{
  "num_attention_heads": 5,
  "rope_theta": 10000.0,
  "rope_fraction": 0.5,
  "attn_scale": 0.125,
  "parallel_block": true,
  "init": "uniform",
  "lr_mult_qkv": 0.4,
  "lr_mult_up": 0.798,
  "batch_tokens": 65536,
  "train_tokens": 692100000,
  "dataset": "wikipedia_en"
}
MLP neurons of a small language model. Each row is named by its layer, matrix (up: input weights) and neuron, and shows model dimensions 0-255. Each number is 500 + 50 x the weight over its row's rms, rounded and kept within 0 to 999. Numbers have three digits each.
After each neuron's rows, "fires on" lists the tokens most often at its 100 highest values on Wikipedia text that the model never trained on.

L4.up728:556471413579514465569529464524454509529500442487470595530526447473438443549533499392479468510556498461568507504510443441571581439497518546496502525635512569513497449513429505550508433420604526473478494544449576457458455529466454435552536554454565537497484537539478520455594462434535579562557511467452522380440477450571449535505448337492487450494446510602578388541556503430560521574437537478438471563462524537440514502474541513548441514399443457464506441520432520439523487556583555529426566445431460578481591398538489522472519572423464496496431479502580556513504515514510487456598544535559502513449458482458568463535501541495500440414597522441454494440547496508470479530492453566468547486507512516455552450550556515549578505531466501516490428394495575541502510548570459
fires on: " |", "s", " ", "un", "a"

L4.up2517:418388556514462504451555493455529518474449515565533526556425453520496482471557572535539552515480415437538432577512498561504430536520550617449463426538404582453491442527477479458441516455466530528536559431516487524409507526486530485553493458530451553512587450505554466507498537534530518496427484479593463496526480495477538482510462572494439576569518544500548436533530485583459498520525470530472424598421542414563508544518461501451483568529544519416551501501514485456469533476417451456466453484598398547437532481494486469540575511517518468416457482450462570445512515493594529553444561420553527560437559457508409446573445481470468468548495469541483542620542511537522510458506462563583495489456480457580409473468526555485528540560527475480437548434490393547495535499475554
fires on: " of", " and", " in", " time", "====\n", "oons"

L4.up2376:480473458590507458524539544536539511510404507409491483408491469563474490427541553497651539525442367489479501464428537450455475408529498561504506501508551416525484530519584510461608491509565460516506575488465503503461393442420497546435506508483567541561462530550534470529577527453504535542525564428498451586506527461511495600482402468468495484530542392575492537464499455518562521516563390590571597470516587505569513491474483510545479489530572608483431491516519464511618456467431457441521415586467485467508459529456483496446507488498475485473491471519425435447439451493465480480509532512475536500562571572446503532568429528501401541551500489440518452502489532581442597425534466526475536484600544511496544500504520422472449536412459518542456474555470537488397470478461580
fires on: ",", " as", "9"

L4.up1010:512463412477518458525455469511465474520440499483501496484448551517418380446590439557502488646470452606445556514551479550471516448501501598475556558468545567463486491526489495513416512428430411526529477464450531541473438425511468476488610505537426522488494526534533472578496505431463505596590436511443541524451546457531505426544511378472489479493469445557457538514536542563553449530556501511578454556557502501569455431512448533448465539396552562527421571522546446546547520605459460435537531494551469615533425427554427463518453519501515425417487413528412449450476493469542505514546378497551550541552476457517491575566458535431473506540494521504463405482495509475465580461526431519507523550400557536377453435474495561504473470452512563551420525539563467468642500487402514
fires on: ",", ")", ".", " as", ".,", "0"

L4.up2071:511514531485402467507595538469491576412518533552516478484543498548482447390422560511461532557451559551478563532468512579601434522478459466454412491572460544542532492492421518518392580524585515435562475592497525491491416558535537463427540526563505471365449485487532536528588465511508530485483479568564499395535599479514514504404424420476419575470440561485502468576478531451547510494556619586539528502523420507404545476451496465536389588472472567513552450465487451496479511442523522429477580546568488518441556533442505433562479431501488470531491518508536489513435502550579517528545505548572577498581505576476546506522476510452535472510482518496582485427481531447634528571472433579490465413440469433414524464522535535528547408549550462458452459435448520427464471486520477
fires on: ":", " ", " band", "):", " group", " |"

L4.up500:595396484488475396561424439470469511439472460524557486514475414525498570535440510530476557496551477491470495446529503540558453511523484570488477524444552465470466530540427572504397432545417480568532489463516443472538436472487578426455525532533442499567408392488465442580531397546464460482478504371418477504500519480581418440479529493538510422496475468543639499469560428558498448487581563496502403494496564409429455551537452541480581507479460514474572424422506494440441539550441588524455549487488476491503451511511463500518431401524455528550503540547511443555415495498525517564466436486447466374478458470572451477563526544474501459458530443469477539553564549569500462472513442450512476529478462457542521585417471505457524555440530532615412449526609457510538553489532504
fires on: " ", " of", " listed", "\n", " based", ":"

L4.up1722:554478586497521441562419445447505582516575512567526477546613564423521455562522556490494606534546514518583432467417476520456434613496499553442565543477561481525494464550483517448518484480444537467531474521518464559557497576530555424501496549517489521527501581507568531475457545516459558450554411523553431502512522489582485540598413485479478519466505443551561462518423552515458580536473354553472455515458417516544562593436533444501606477509434450548455465475624472575554563423443472421442546447497441467564476481481534465445497475496502372460430466557424494539435527517500479600494578462549581492551498517584530517515553598472487508393512449505492503396481509491517482504532518522510587491485561456491490566413473515565572476481428467459486483416462556616440428584521458
fires on: " was", ",", " |", " is", " of", ":"

L4.up2512:485490459457525498527543466540522513480497497484474502510585498474498514449564488500417496459527519556494597536550447588490479477533608516609501487560522454625467557574550491506411500492470491440536550331487466475485468470545557523475549489466507472519547420530403494489494445471529488544568429545549379505485496489560441450464465455507467442491548536588395481528548614531450501463601471526508516496401517488495446448422482504490538506537446469526530621646423536461422491536514489412512561445505393454453555515431505552554505469481506514478588528493627569454510512524528509466511499448548514639473529448556594528443397460484528568513417488487456531543468515487521466574562445507520508483448503457530450512493476477609481468471539573536445528488478380530496474431495489
fires on: " |", " ", "1"

L4.up1367:549402545519560485448487470470516542502557481455482473531582506438497489577442547476480529548499534497517441514341456508407454509533504486424488515479551473532503579557483507492470446586532480428472581496472508491557503535528491520541489526460393533496441433493543531511444533432567359487581555458525476442520542479523447480473464415580502476416437635545443486487484581441424438439400472523441502509432454573504506572547431496453523519555436467387508435498542581468558589511509521440516469438472539475512616472493505506481492561396527424483480580493449533574509549521453518496516500487499480442546501528440508533546445535505525394543525452532512481583393511545500467451363522587499556573427505535448483518426555437509490547533520575490584503488576478508527472482522425
fires on: ":", " of", " |", ";"

L4.up1678:426592506526501524500541543464511478565518461477400440425536417491440464563555527543555560404481501423454562471450528466430494527436571529471497405534419444436425517501417520440572493418542533576517499533510457460496469509535520417558492489388401500496536443516384510564566469475501464565567559507555506585499489515491424441543536482535529621490443567519476470456476467505493415473418554502538532423538531458535496579362516459466459482455465468439499530552452455485511513537526504543538561471600502560436567443497502567508635482467453515443524544474542490540459489523437551440502493473532536457509529442431464477532530535452516574446572481532481439535451505502564484457424539423521565428549457515617538401440503386477476490504493479483543540497429481500565568430488598
fires on: ".", ",", " and", " accompanied"

L4.up1855:590461528469524498458504512474453508503530568548435530464498519553501530515461493501496497490544426451550462521473487481471560509585503458540529489478532518474531487569528513517531492463527506535418507495476535462463443476513482540507439499485452514537584412451462481482389502449501528538463599547531550472481442423514526455448423599445442615571478466429507522438448538555483525459485472450371497553534390456524507525559570499594494489569539482502443440557495473434558433409564539513432568476537401477476559526598479474491383500510489492567505463439473532557583562530539469454565455452499435561444565456550405480483439501488515492505515477456436468521621417536553527463524569555503472453510512540608559445533484503386532429482545494446579490506510574495561542543492520
fires on: "5", "on", " of", " ", "k"

L4.up914:491445456603559547536556492519535562539544420429478514476540499421512468450555581484536666578424508467529476516417530517563492502442495528549604555561457425462488548494590512470594514461563535397553512467500577480590426504474499496508520612504543463509545570519479556533536446570478479462520436547533456556521459417544455543564533446487485509460505464392625521430531454534464546567488522454424503498506574502537544486534447517401540508478512518436596547429611502480586532630487557462548446428447553539503505542475508452436500492480488428575497391587535504448515589463512561417506528452520468523556474531484511496487451471522481553496469563450504543477425456563477503550600518539515520447527504499485525498525543347562467445476479486498445481498594512513462499517499502
fires on: " |", "Key", " ", " good", " high"

L4.up2329:515515451433619432562445506564457451445555518401522536544502482551414426564459415386486579528533457487527555440487497500526476553428485614574525414485538433471449502511577504466570488541474506496577462534356528512545489403472437465602495459540396470567435462658619418541443540562499484483536534464421472436484534439515510451514530529466530508459537439457475457432539464521552489536491438546546470492566499430423361446475497461422539510491462467558468529536511583548534487526521491525549586452562469441556529452490520546470507490475376511515483567515545408543495478487438530548438482469497592486548455574494511526578496384525525499460465459476471479527561459422523531441480402498474553550388535488468453453450498500496496479537487555592408510530449476438505490545569492
fires on: ",", ")", ":", " –", " |", " —"

L4.up1021:519538447492523588523591550661536578537457504483576541450530479576531415428542513498393517476477490400492561479507421545461558506557499469572524473377559464523514539500463455545561509484455448469489467481517499520469569533487444486526394444492520526473424449393474506439480509502513505506463519508447492619399560537558560476517548560456470512579489473526513505575436519463507571472534453509526471445490510527450474501475510520485517500468450475531507456548420422470410404413485602469480508572549499506489398509495498503526478548529457531515486567491527564463452489426510511460522413527479423429482536475440547440427503573539465482482455490559499445455503570500567455427499487550519486470442515420440501451482549454531488519499482483480507452563517641432576520470443561
fires on: ",", "an", ".", ":", "en"

L4.up623:534473499503454480528548571468510466442546455461531426472535449554518514623496488486469481495499571539592382498510477415513518492424381634518501527487497447529498488495416575567468469534519518533419440482497476451445546508512544489504437463447470481519471607576497468484511478453410523561452482505550508566472565410502471512490491577564523479587480410565484550372467486463482483583525513442512477491517483494503441496549568489540540555430582506435450522515495562567517349546447509524515580520394558529461513522410380537627566570508523533469538544519464469546564424384561473540473436436482463560469513581472524455510439554498514417530554454471465382454512578480450502470498383489553544507452553480488573542511397471518475446462429521438420538484553426476391545499547490
fires on: " |", ":", "-", "\n", "|"

L4.up1607:442526492530566561531482465458540566447559490555532457519523481375438480564483556494547611567584556485486485423560473517473512529568615311473516480423437434555515493495497534518504580515549375535466410566522533464542524523483547532535540506519479544444507527500510597551574503504475417548486377571508476552452495605586593482568494559503558519511470465505495567483441550463538470479504487516499457496465525530517433380442505419463475510528442524467569534555436504490451576516521477471508437447464477465406524531468402504625444557534441530499411485468506460480509491477490498555515556566493581530482515467453591506534509514490483488478439483603522445453484546450530574531491446483521415521527538520447434491536479479499458516588552483498565440504487513465540445424490453
fires on: " |", " by", " in", " Ottawa", "ang", "XT"

L4.up674:485468503458566504544543553550473624463437534461537514442374375440550552500359475451533504465394491524479496586498566551559491496519392583531531530557542528479493464519612512529456563483611473448450545534466469527529574465430514499451453405611451552497576552550452525520389490487524505505530473491594412511450489447492485437468532381474448416495558509442523517497449504463471548507533452513541447436429483443482590520510481518524527529597498407552433424488516552479472530535462614550511517429456523506464507560476500436450582513488472444450521574495453574441564487496516531475500479473501528506489509438429498427553538560467425481462498520500520474491445454529440533530492432444438560524512449400546448517503461455438463540545476465443608545471590492462520544441492502
fires on: " of", " to", " with", ":", ".", " which"

L4.up198:562513450494516528561540521568491476470511537446495541487435536527433529504582574550497490549524578565475398518496488461530532480470425506411615584485418451473505543467522502552479516477531501578462492455573495459501481515510438475449458432465544509445480566463479530498472583506509475491569484535569593478470522496493507441531532565516500538608506526415594507527488550484504528526487425555585429541494476463525541546553460500476507556483481460547546469481426558466539560510427589560529488406401438419465515518427509501493540510475485530587531494446502549508484489507561486553517490464432454524462481457416531361485504487537476542511555605403531495420510468539471551596483506392484517464479420443466507529576457526490485562420522586447470598474480498452449455577460435
fires on: " and", "2", " or", "-", ",", " by"

L4.up391:446515532495524374483484479450473476487502415473449529563445506491614464502494546531539488382539504503471444424538507553495390464570456546445514521516591543499403447517528480555546519516472486513523522492556422534505431478603553466490392486491444509516565550560482438351480434505529524496540484475527498535573544426465435472502563526624438486522487546517557487549477541575444541536390477450419513569487549469461446606561503502516508505599515435507490504554601569508583474492439517462587521543527433489419513451530569502575461460457535551575433550486504530474511465448530435527392553470555445567500546443585522429511556537514463499552466561538544623444552501579522514434500584483524492521497499548522398529459473427423444515570433477503523512491561563517509524476423518
fires on: " and", " of", " to", " the", "e"

L4.up2259:455550480495435493508492508499484488538520486500522470421438505584532541393573530548454492457497475437489507469471464516465445523507526593453501644558481488456443519609471562485470436453575543425518530547560488538500509534515507587497485537571474455404395453507482490511495415626496483464595601486523437571402423492583506467463474486529451614492562540511479451505501452558437465439459585467435547458489416433567460533461504509610488476472487488455480445483470484366454478632545520489502558513522565621545534440513484520524431475414458474517470547556455484452449493437483520514503541441541478378514453358490540513497502585523507470475480463425598481446553549559437507453498516545427484514452425508552534419599438470468507459477517482520512504487555462471632466400506538
fires on: "\n\n", ".\n\n", " |\n\n", " (", "\n"

L4.up2340:535540614516528542491476541514468474540541481599472499448484504538514459543458499519480507620508514437497475519512450582597474435576559458494506517502562486471536487488564560437553540476491425483466500553531459494510504449464519522507525464508513494401462491452444473471576432497518442516517539541445498533425534434532466455488392516433522472504404520579517503412567509480429534524527508430472449422487543484528363496520513421527551410458475428398524473544517491432455432359486434514442545533455482471550473565473512580519547534555559549466482589572426551426518438474527527511482466538516505564462446433513419497394547395415497443589469521520537505579418495489451481427554505486493459380492475434388596504562481525514576495545380497522503399464552524542486529556468462
fires on: " ", "0", " |", " February"

L4.up1028:564506523577517626439591470567487504459537445414449479455437564613613485530562607503511558470501484492395503529444571492559464470513479454491534585534487487511578477459491598484433479455551522536514527521534522562446474531516495479441489462546436466504538494448374535486454537430507452497456572468515504374483519514514554501475460464520534510436467542387477510548512490553510426490444511487601526525412537416499564455538480505499574517466447491500413464500538490513480464578487479493442450494451416548472463531502535435467542540464431518445500492500534613451415467457513522490540517529601580464536546545500530471461493570447555491479544522401513541486545528558469615520540471542548565474502429454548552514417505480514523437539510488445538479484448543490522438487575507
fires on: ",", ":", " and", "-", " |"

L4.up2122:558536531494569522575502507506489534482490445558541418475679572504614463496527357433516498470541569479510549488483460501534584612537460549528404378483537475613624527466537482429497470445470433457490605475370472631499501513574520578468474603535503532464479437508542574515434479531555534505493440532538550402489509485524523378505510597479526511511546614464505474536502477470482470455538563487467495488397531632393425524453503379539528490458541450450535424583463545477497553537470466367487474484488452428528487468550523412510494518579532564498474423472576463466558557537494553378567473472441487659517532518485486550520542544464485527555424529456582482530506469526412493442432468541542480554542503571596417505518550517633451513458511571543482506490468475518448441497420431
fires on: " |", " of"

L4.up258:506441470499491490479444445579604581516515448507462440500515556487554553497503574472507487432415492440532515505640506530533442506543435400486529452538482446449537536451490517483477548520481435481549470483500633476560492409481493499565499479640512440530599545481390506483457431503456493562488466484566440530465471498484481478451510510466484601559486524479557500541533540604507541547567491460481483444436441507530493511473528457507481350509492560545563479493471566548510452443541475455479483414518534478534540564470536445437638547521421516500448482493458481517455440528567562528461538583549578463483453563473425440507455481560513470597483571531492502440541607463527502526558548508456477441546510526463547537488471486510470492457478523419567460448515526465514534507504384
fires on: " |", ",", " in", ":", " at"

L4.up1363:531386618508525480511453513506514534444510483627493494502515460489413575463504511552514480505586475614406467511539496469657423504511449565499456480521531567567536463553591524503493557406459502506527505517485540610617477426450462455438524518523492471500535582475577549565472410467393469480439435480508485529423496456572443519469377444477480473505508487607630429516499547489471505475532444539573437495415440498571497499514505439510495453507450478474619503468526397465450479482535539427472506502474459534454525547514543508444481523549483527508492525456458509416549562520476478456479401523478504525435469587541512428548593546559384431539495406543491456476537402522503510500525480533557500521521435443583445502507497572466518494522439548520497411536621466559518485461434474
fires on: " of", " which", " for", " on", " to", " "

L4.up2164:517371535390490594449528520565542526497425445515506517458504513531511449604479536498519529487607498459497488479443561448544461475457512522467493499495488525498455457537423406550440490482534523513432533562512510434508483601529557478533430570439518480508477543514559598400439457508470450534469488451462557565477503517516566536579577533495497465402477578661526442508490498439535570442501439520515490590476519526428511504447468568451508537512495586461457566530530529536384439469424522453541511422571434499513442581442502493430495494551599555459458566503476520517389574626477542421364486565555450539456588544377522471456498569502442435626520414484465525577441499472572617511521445491621499526438482533489520511539545565463580574508553510437498421578568556457448454555537489
fires on: " which", ":", ".", " season"

L4.up179:503541499508499534505544426474537477525603565416493493580555375504495487516527478475459516507451454555480577536540429513534581529505552541621512415457543399515434489460528474443390481620515557503428588540350472528476473425528513517441509564437516571481423524491521546489542523585530604449529413540499492429592527496517497558548488484438475522507442483475479535436557549500499467590553452509546503545463417499497504573427477441594509460486493527506512455507580592433570517428404519447565481560483519497427494537500482524372544499530495453477495448447623402539435518560598467552496524485445548491572610515469426586499512496527525545442464431542506471552475501438547483521435510518419423466539458569518425495436505462416524528574529480503585432437511455521549494444512469
fires on: ")", "'s", " |", "\"", "):"

L4.up306:555412500518525527524538547502560399471506522504529500529577473382549566520452519596475489455500456541521499547498478413380495450526459549522590474518604419533508524512469545495559484440481513459411483571504522459559440557612438476552415568519456463468525545463516465444467476398512398465492489536513430450540415489563522573504488490518510503471519487457401520434516609547446485551467417577472495592403527498554485566425503422443482501524438521426440484454521514524420455592492463534444533547601558454463511591518515515466588553581503527558468553455543609433586507539546553624559565454538486568469503455555560472488545533461487476388474603516408418463484556532503487545569595495390554431484519461471552488513600392468498471462468565465503469443485478543499568518539578
fires on: " |", " of", "'", ";", "y", "th"

L4.up1586:551410539534503502568394513488460506445452476476470538437530422420521560488436471526520485498413557566493529494473465385540561447538576539406461473470531558490562511580464499536445505440546481513574587585422472467527464482487411473522460467495557509537533541550448505458495427455440494497580497569495505534452644459437489537557469488508552573491521518556491448544454539408446481505452446486480436607499465590570499537482536478476476514395521474478459509458617471483435439575583539474492694448441476550426505503562569460455465486455511534510452450475478455501537532459510438469533497497467470539549436551531533555528484492587452534508588461415512487541526374437425530566465497598517480479480608423498532408607481523568511511583482489545501422575470510496487526510512566
fires on: " ", "a", "ote", "Career", "ity"

L4.up1540:511507535459446478552525438534473511497553527489524459504541510539506477515459597503601496503518471451414495581587513569498520456448535602487454438422492475516539468503507514555547493468458627575471508557458532481435539496537526469480430575451545473537447490515477544457539572445461587507514465512542564559471471508501516509508427586535477522495478503506470508437440438442495557589496388485477434514441529538470502565444503399517561563411492510534430480464430507434482429432492483471441493509450469491451479416509497444476515548538529495495549441575424480486504585496550518479554568516465491591437522500366435487504516519462492499509516491463614494605578477498482570478456605479583484552514510534493427390477478463518577592481444420398446475450473515509553444512423488
fires on: " of", " by", " in", " (", "."

L4.up721:570586479551478422460537494628573396444436453435435542451588560534460449611554596474478534481491463505464527513494494555481541419519499537555502599538467474531473524489504519559550472549518535590468507455520377575446526533564546496444489576432447505487492520532459509447450454536504482576560500530593536538490611466510433564573499499528514555566477497460560567431451479478548432525491469406517488454509552530560464506505497508490441490541543549576491503510342451411445551493534631568502518470450519502541519465561476533483389500586496495520557496472487456441531525477585505529512453537557521497477472460503525456522497473434405560485540436495525370466520551437584513465458610423458541526476518406521533433434514504493471473450518450466452556493523544423516613501445553
fires on: " and", "$", "2", "eterm"

L4.up84:600472512538477529569455490532405500580537386541438459499484507445473451469523444473471444515480509579553491488505353470475465612470455490509534555557581471513486483458475574487494599504503390403434485491499429489415535446416473457518541508489555545499581504457501549474560561550519498531487461554428441501401567448538485429518559521400481420438465550567516558452479442534518534481499558458549483589554555490510555511490477455561520538544473458437560498508487466500514521530539532516509442503475476595479522477505570549554479448498505487484484500483513489453508516364410453472581413570564500543535578516521506510459444480435409487590601458475418559431496585442455455418558486450526473553435566515479582516505480502509600465455469522535479510532551422466519515498573503
fires on: " |", "i", "\n", " War"

L4.up1177:502496464525440436567531497530471449481465522554501498481406431564505500503515463527599515520439420497491449513494461462458522391442413452506482533496508605427467587464508563443571467547454470448520554410543560537495412521479500442565500501436548476544466462539429530468422584437457522490509541488455498567472493504541457501502497439522421517486542625507549590448549529494517498496556460497629531477557565512549412491569485518572367498479546620466497622553554382565416501454481480479428464497535614525422523487447513489446402468572391532482512455450568393527562537479529471495470398511481525436538533378545515570460430526490514493468566498516537460492585485512579515460447400523494506499447524438543417445510444488419459500488502481529546464491427523490502498436340562
fires on: ",", " as", "),", "|---|---|---|\n", " -"

L4.up2043:529493471490429465509464417469538534507457525501472588513462511566366477571468502530536525574525588593547517510433445485459512450483501563511489502498428568471545466540497546544446531491453543477439428583460584472472531462513451466557607496449542534415514511510534484557494493498519559525438527580557465550495538476390503582488406502562478477513482497570584438550499573599465381489482500475460430466580454529474453470510568508514546527557523502479410455469554620434472546519560513456486575439398526519475502512487523524440544522473558486434563492514433500510501609579400458416432511542614574601541486523587506557529489488530447385472559556456534511490523505515481494503526476469523426519447522424524527563555479462473461514484430429470488493436481504490455554555528444
fires on: " with", " With", "\n"

L4.up994:527549466513457468521489582478451392480464526424508439467456470472483464513583517509464518518512503485489444538483590508530514396547537533408496529494505435454472509518494599430457474455535546487566545487595566557459606542465535463473384473582475450397533474472503532578477500514461419562592502409487500495501466545474545412537570546483548480517493497543453491497457526528510577516535505534445524445483481427549513452511408483567489476491488428444523451574418497464505471554526467508436612663485468540483550569529465531519508459561550547515480454469366564528507502400584488463527403565499496443512447437477469456525531526515479459569517471468448441505450498456423572470474436397503580505500466492504490431537475528526461555521480430485467597530541467521507461574412504
fires on: ",", " and", ".", " or", ":", "-"

L4.up1557:534445542470531519490491486467491544589604491450495459525538469506506608411471483439500491535451584531481425490499518452425494472537561523407475401563531424543454402518505506527511507535544493540459473516477444576515440485594561552578433522457592563534581379524577573443463509539478542595623525469504550497489492520449493519500407548432503519478482635498544509559418603466519476490487562475462527469476512607450506493445513440479553455369486428444524525575494557516478496573476431489524480475574497528443451492500455556423480549588494577532449421486492523566399481542508619435548541483550454502370508490530418497558421557586420513596426491466478485487588550473419513418407582553582484486522533491467544437458403508552451464528443531536513581419463526482452518504426477
fires on: " of", "0", " |", " "

L4.up104:565502417456557481542484513436478405474480532508495534548494569488553440562414506510511445539481498458562500510466496497472463462433497487590554562476426434449455464504573572514438522525488525535481486495544550495434464470490442497476463471548575588555518532574456487590374381385490561612559451522613529423483541445551564458524509477512514468503497433535432495494539499595462525488441411519528525533543454573458475567503547506570532577457434570508481591573392481474494486558558531507570594574522547583450575565518530458578545558494492480460600469570514586512499432551456498532525446517426479546530555562436509495449507512527386460469480482500501547456559546528509485559479483493512493490508517535505518502451576519512501395474482498410452564480616555533462457529449545
fires on: ".", ":", " and", "\n", " from", ","

L4.up1817:466483476570550550538516607538541486507449548511483377458531482447554491525527506552423455473464483417465435616483481498553494495474512486532621555415485424542546543626590493471472551564449518584552574533611495502495554486483491489552540555452490444472508481525481493569454550485461418589516441433645491484501533481480528529490533490522484421560482402559491520521443540398525518616438481475392577554586525477468487420570515540456538450453507466484492468500478521573548408526509446482463505418480515483520537619464498517590514468464449560586548507533521507542549493537548544495577530508483553535440528484408493552490487456441410566528514515495510456475468515446480666554534383504506470470527509490406484495439501533548428468397382527487485507540565430426391550457589506
fires on: ":", " |", "):", "-", " of"

L4.up1569:487507466487482540475525498487462570563535490500442489481545617504401528488493479508422521551588432448581521487404475459507516537496499604537443496488439587570506598448465607466513435552560488555534564434453480465467490523569498380460406564544526553480427490461561561573436512522463509562584530448543473379507554482508506554425515533466503451517562477519533568466535469515451530533486517460522525551462435475409463458561482565491544507515508507498535420391637528498568557433475462492476562433499570410457524452469482520446558498515537493479446421532534519514375497510490491507502486483514530518586500574470545491546519517479434558478468474518510518480478432450634484475554462524431477472538636586499446534427405454537524565525506499471423385558486448487554511583560443
fires on: " ", " of", ",", "st", " for", "2"

L4.up1241:524545423436418522543584578530573490480461493497591510513422498580440574482491547418492487454528526507489501451517456410515454627598495533566461486534417433541517380535510512370528382434613488425481453484504404466468510387562561553452500521481500520496531460553513436531478486515455526506519499551531466473432542549489497506488402488510486514521407509558587525403418496475474445492554465564448466560525493522520493505542540570593491581419572518492494562473413577464513526507582525625437544478421531562471483453516483524553485480463371525470605517522423545464504492445403461497567510487485602527444535460558606481501603493451491520578444496498533434531588469475473436476492505495531523505450533572468533602481475545603518459463555516462496478543478464465538563442554537
fires on: " |", ":", "1", " from", " by"

L4.up2350:501525456464473627544557437543439509518492526475499495511485437464547436453555416459463508507513489497537531447555494523516414438505519564495551435497525438463511509408422513446512511440438405530497465489427411619509459520506508554472582550598480470609551582576498488481425518538410474579587593514507461394500493472529562453506470533501468524410492540576552531445493548526503466453456463517575477472452539624598450436531464566563510507583499504369465560486398506498559475487457429505486486439562595562415445513493432529507381492482529559484460454526518399468512504503505527531446442500524515448452457445537537486505402488529483495506560394614467531455460561459486480513450476506427513553451429458537485448398568457557541527441648471528465564451510633492526418465424497
fires on: ",", ".,", " (", " and", " then", "',"

L4.up882:438465527529453471508471482514539464500496490479545453494531488509435430425604565501488562581428569466553474550531429493415430419416520490498481553438574505450467477406519516561402478484533481539454489549515429549465461491491454612482560441535466480595483531507536440545482505517464489467452440513429447485531504476551558479472552439483506500450521497433530565551473581469590519436541502499550427504512542502556428502528439356491377455495594485475461511625474425568462532537570504525513467464475623524437478480475368476510519488498489410529503549524480454436572461423533518482497542513565583447454539421571464584502517531531500513528571558496599441552592523499555497443482490462494531409463542438460475481462513515543488538418451560443474465521482534498529415390555459
fires on: ",", " but", " –", " -", " Notes", " following"

L4.up2150:408469503607534578500560439481525427571507520442457525505612441540424504413597454434536503529462520526584562468546437486575524551448417483522571489565521478527498546503415492532582492499466446559489548472532516465436403532575502530494576502522464554420570517484490488531545512577466516446548441444409404508415553505447564480496469494494463474456448524530643462488589485480637514446496528425505585460520401452498447522553488477425543549493467477493478513472412501461512475458533548488529453491388550422573481588494540456465470439502431505560465457508434473511483449512524559461484588478503468567451543430495485491547474541497452470526565435418524582445489453426553433564513519540550454470460511553409538560476440481548575471533543547420503534470515534553525441462458482
fires on: " |", " ", "1", " United", "3"

L4.up756:445508506575459573552456595503484521441467470492502410435459479453485443573539563464424523386486519483511578645542538446654535498561474501395463526506526337568499505582539521508476552539541533484504573465491583484499520480482550483460466550428556459455534452488487469540514517525574546531480535513531537434559553516532528491579463472474547556570518552541450480409479459538422508519579540558504449466421512574494395448497480529483516541469446462581484562515428493448526515513527507477526549573555351546444588491398517522491601467494464444482568505447414518472437462437592485459516530499603488463516526412450464441524528492438387576564507441561468507489481436566477537455476459520508524461503586487581479475445448554410433482535440431586606422449438503485554445510592400
fires on: " and", " |", ",", "ers", "er"

L4.up2049:594493493528536587464464499479523544513426465555507448585493545422457500582570554466520395543476578545510558452426434464469531457484471455481435461571511467496487382531555536480504560476498480545516482518470547481488520544413550492466474490447508544390495595498596535555542528557490518538459452541511607464507505601485575480434443516460467538489498470515482489533469498526536538554385528463510514467417596507522490601481528525489510534529599568441508362524441517509553510457567420464512515491476553440543584590434455435430596494496565502405441502506563492531400489564557513506475464498469497477520421495520558583570478446504451512499495478516551502487532502495485604538450469528493516413512461454500507570462532516578489574505431515423493496464512583492528395537449374
fires on: " ", "\n", "apt"

L4.up1787:515401547534517491529549525598506519590560520565513531516533420565575541430470565503493604585503508442506480499489443527490511492548546485495556507439509471448492611485544548461589504520527469537529487410470563487447390510538451488606365527506534461426502469492498565535562540494435456456592523452442428428429531460529514393523483567452504511503570491497518511518516500381480653575539505368436492510532521446498547535515496479566624400462528518418492526494503469450524495452494482436548551567496477472500515524469492487449454416497515410484523512537548496425536452427537471493474339546549481567462441496434466542465399485563468539461576392481517469493494482481527512442470558547622430483504570476516516456442436518478458511606472480423549359496597502449566522429554531
fires on: " |", " of", " ", " Racing", " real"

L4.up1446:519449479563522408481601403517537446502491511504535477550416423512563360437590549521502476517531451464508523544505501521466486555499520515491476499480475423488504473459517546501529524459555439483447501526534513497445510505569488476448457550424546493559428515478556559464571617420501514494553523502499594493555560473421528504582505565556568533463474561559567449459512486497543420569532624367545486467445554605442555517548498518484648495546429585519330452463442534388488467404441520531555541535443452467530524551491516522499489463536543501321470535496525509534428458488523512482538480544487510571483549526507434596429515522504527424455480394487492418448424475508529506530453511459474583464524563574587553533494446471500562488564525592495451499467538520534462480516519361
fires on: " ", " of", "0", "3", "2"